MLP neurons of a small language model. Each row is named by its layer, matrix (down: output weights) and neuron, and shows model dimensions 16-207. Each number is 128 + 24 x the weight over its row's rms, rounded and kept within 0 to 255. Numbers have three digits each. A neuron's up and down rows have the sign that makes its largest values positive.
After each neuron's rows, "fires before" lists the tokens most often just after its 100 highest values on Wikipedia text that the model never trained on.

L9.down208:136110114119137105118139165142141138126141118140141126117104072129130109115137144123130130121147077088129117136113149164131109159103149153140127110117112124131141138128119105126136123092156132121134112166143168124138056136164121139134143104136128071110116179093144168106128134166170103138130112062118135163110105168118138118142086159132136117099112158168122142122138129091093119095130125123152143119143049125107119153112101130160158144135125148148103143093110073117147132150134129142101135093110162136158099189097154135128074110173092122144103118137130107150135161142096147103
fires before: "0", "1", "2"

L6.down299:129098144154093123121141161106124089075151126160146171120144110106142171161107122132151115132108124157124130122150115139162102078101068106093127108118089184102108172100094135142108142104167143149123118135108159105157140115086118126123128148161127123123099147132092168150157139109107164098105104126135079104147076091110119140115119156161140108132139114150126141119120140156080136163122151108130111097154128110084083091165106126143101122147144104126116113097147119110119124168116099144098133150106110124152169093112112149129121082126111108149082093117129107089146119104093159125
fires before: "0", "9", "\n"

L9.down305:137138118129113130175116158132103109134083095111136130149082130121131150103118119117163140105147160103138133132097144062101139122149114121124121146131166135142127133137115112117172120165127139092123160127130130128113124124130129123151129112109082094118117092141131102153174088126120100091120127103149106115127152166122173146096166140150132129111138129132129132126112090093108193101128119132163118109150077147113083126170121116130149128119142112103144126104113139125126163172123123143133107163137076140143133099136142101149169097088140087156098114112100130151163105110130146187
fires before: " |", " ", "6", "2", "0"

L6.down3:094178091130135088174112152130172165116134143104121184075085160165127155094133114134155118147125096157128120108143102128142120132108139121103153122145166118180108097168109121132137161142155164124105127122125110159156100139129148141164112140153102130095158129144125114131151159117119129122125110150121132162094113131160115099107120127100136122149107144134140149147129148105173088092128133180135104143112190125114121139168130095120100176150139102089160108100102126155138121133144106164123134137149116115118106110108108152133119139142040103126129165151137111091136113143150107138
fires before: " ", " the", " June", " a", " that"

L4.down448:105103118153106117158129131143104131142158099107115151138129115114134136122112103105111103135129138092119172132113091185165123120126121137098169110161118116137107130077138091140146112110140141141118086132108098122171128162142133132131087159123119077102125153129084141124136136087133142161120157123135109141125117156133074113157152134096156129141116110146123127126106123079154125143128095117127166185143133129115166125123142192129105129109100140107140098145096148104174140166102130135117071146183115119144079129121161144158109119096088127131150142141137128128133136095163137141
fires before: "0", "3", "2", "1", "5", "4"

L6.down229:098124124111166182114112124165124156125119162134102127166136114133132156087113132129118182124127117100121141129079149164130128140145098101140154106149131117092161113160121183100137152169101132122115132126149141093135120073094089109117123098112126150120105137122115108071128160091118117142157104111137141145106130154105147154117130153141165096096122159125079150154136116124123135158130146100115087089117160112127167117110113146113139092101106144140115047073135156144144099145124108146126125111123128134131149108159134137106137083124111123129116111117103150090148143141058123113
fires before: "1", "0", "8", "7", "9", "4"

L9.down354:052147142157105106144151109145092152174116141137175139159082118125123111122130119174149119081123105107150125156137109153126139121172094124150137106147100091062147107117129130140129133141089111145130151141102166093131122130128160128100129121130140103105149086108096113164175159108120097110127125156107115172087156156144134134131062140100127127125170126095118121111080139101101150165133120113140111133182115105110093068128139125130143138114127130142116131101129091134165138125104122147116097095144106171138150130121157119160100116134112106122111100112178105131180124147113136131
fires before: "3", "2", "0", "9"

L4.down125:137120126094154162125139120079128116131106097130110158141171127102152144151167123171180079123161107145137151146103122120159080116117104123116105106112115196138136109143070136180124105143140135109095151103121127133136169117113115097140118132141137094133095102153125093115108144136124096086101124109109083124133143099138179147144121142115126103119134139115092124131116146124105114121086169114189105123122120099101144085141098148104068159092145131135108127129143151164121122089109134122136137142121136182095134127111135147144174135115143171094099139100159166115152130120125121099
fires before: "\n", "The", "A"

L8.down339:154152169113130122147123128158112128134098137117150131135098129117149177094144144190129129164106163151161100188125115117156183123160141145113109130127154165106114126093120095085152147142144126116130180124098119115147176136128156142133097165130150083122120135130097143119151108086115111138126127099138083151125157142125113117149128120080123125113148098139108133125083155115080100137143124146147137174168138149126122119089199164169112149130162141105131087139131135097178127130121130138167091084134110137142116134155147132120114122098100105113128135181127098152142109117136161110
fires before: "2", "1", "-", "4", "9", "8"

L9.down444:148110090141139126126158175151131138130169113102094132103140119134117146137104139148119147061123193137137167137062136170123130153121153146152135136150092141108103130114135089168120132125148120084113136149161103119132128156108148080126112140118127111116135098106138157113120168122122120146125152127138111123155110126129151141138111135142128135148145098169101139124147111123144140144163105130137131157083144146110111093070170171132116173118085174138091156129136092134115141131159131147102070121133143124140092126072129137149146172132149144064104139176107129191128147138132149101
fires before: "2", "1", "9"

L4.down197:097118151146098116137129124122115127166107104129113124136129107106129137103076167138120154107103147103119123163120106136151158176123107165147075164122123098134153090103107163095120118102120142165142156095122124122120192107102116135114111099132114143155122143149121091128159139088176104099121162143149059134112122170129109153104145126116143134154107128090149118157163147140122147180212101082152132123142167129121071100126144095121154095140094143130123139159131123147139154122147124134167122138117117148113169151127118159139138102125110101153147135123151138154095146129118144130
fires before: "3", "2", "6", "8", "0"

L5.down169:089084115158130118094119133132130117089136115152132162153122153136110168148099116126147097149102097161115127103106091101144127108118124098118122087145108117155129120119127108082127124188090104118088100089139108124082135147179125169177113140159144175158110128127100114126101123114143131129106171126110134141161134086147090128131110130110139073125096127105150107136112115091097143182140112165159112100106108147118112120122056134147096115148155109099143111125088140121113141091140108120154122136147121088142115139160121120108140116124055112123120113079102153150125132104142122093
fires before: " ", " by", "ed", " that"

L4.down327:082124121144140132164149126107148143132121087124154163154107141129124103121138125135124137125175052073158142120132140120150097150149138144098124120108136093129100108113146099129131100099135151149135095116129146063128150103152140114132106152111136103131127147114120060140130116101122137168123132126143114130135138136146143106146134111113168153112123134147131165156121136104108139190161111147155124124144142152151164089081141078121177099115101139099126138071120152114172117165117112130150094147173098120160154101097135132133152164114115168145123133179176142139124107139157118076
fires before: "1", "2", "0"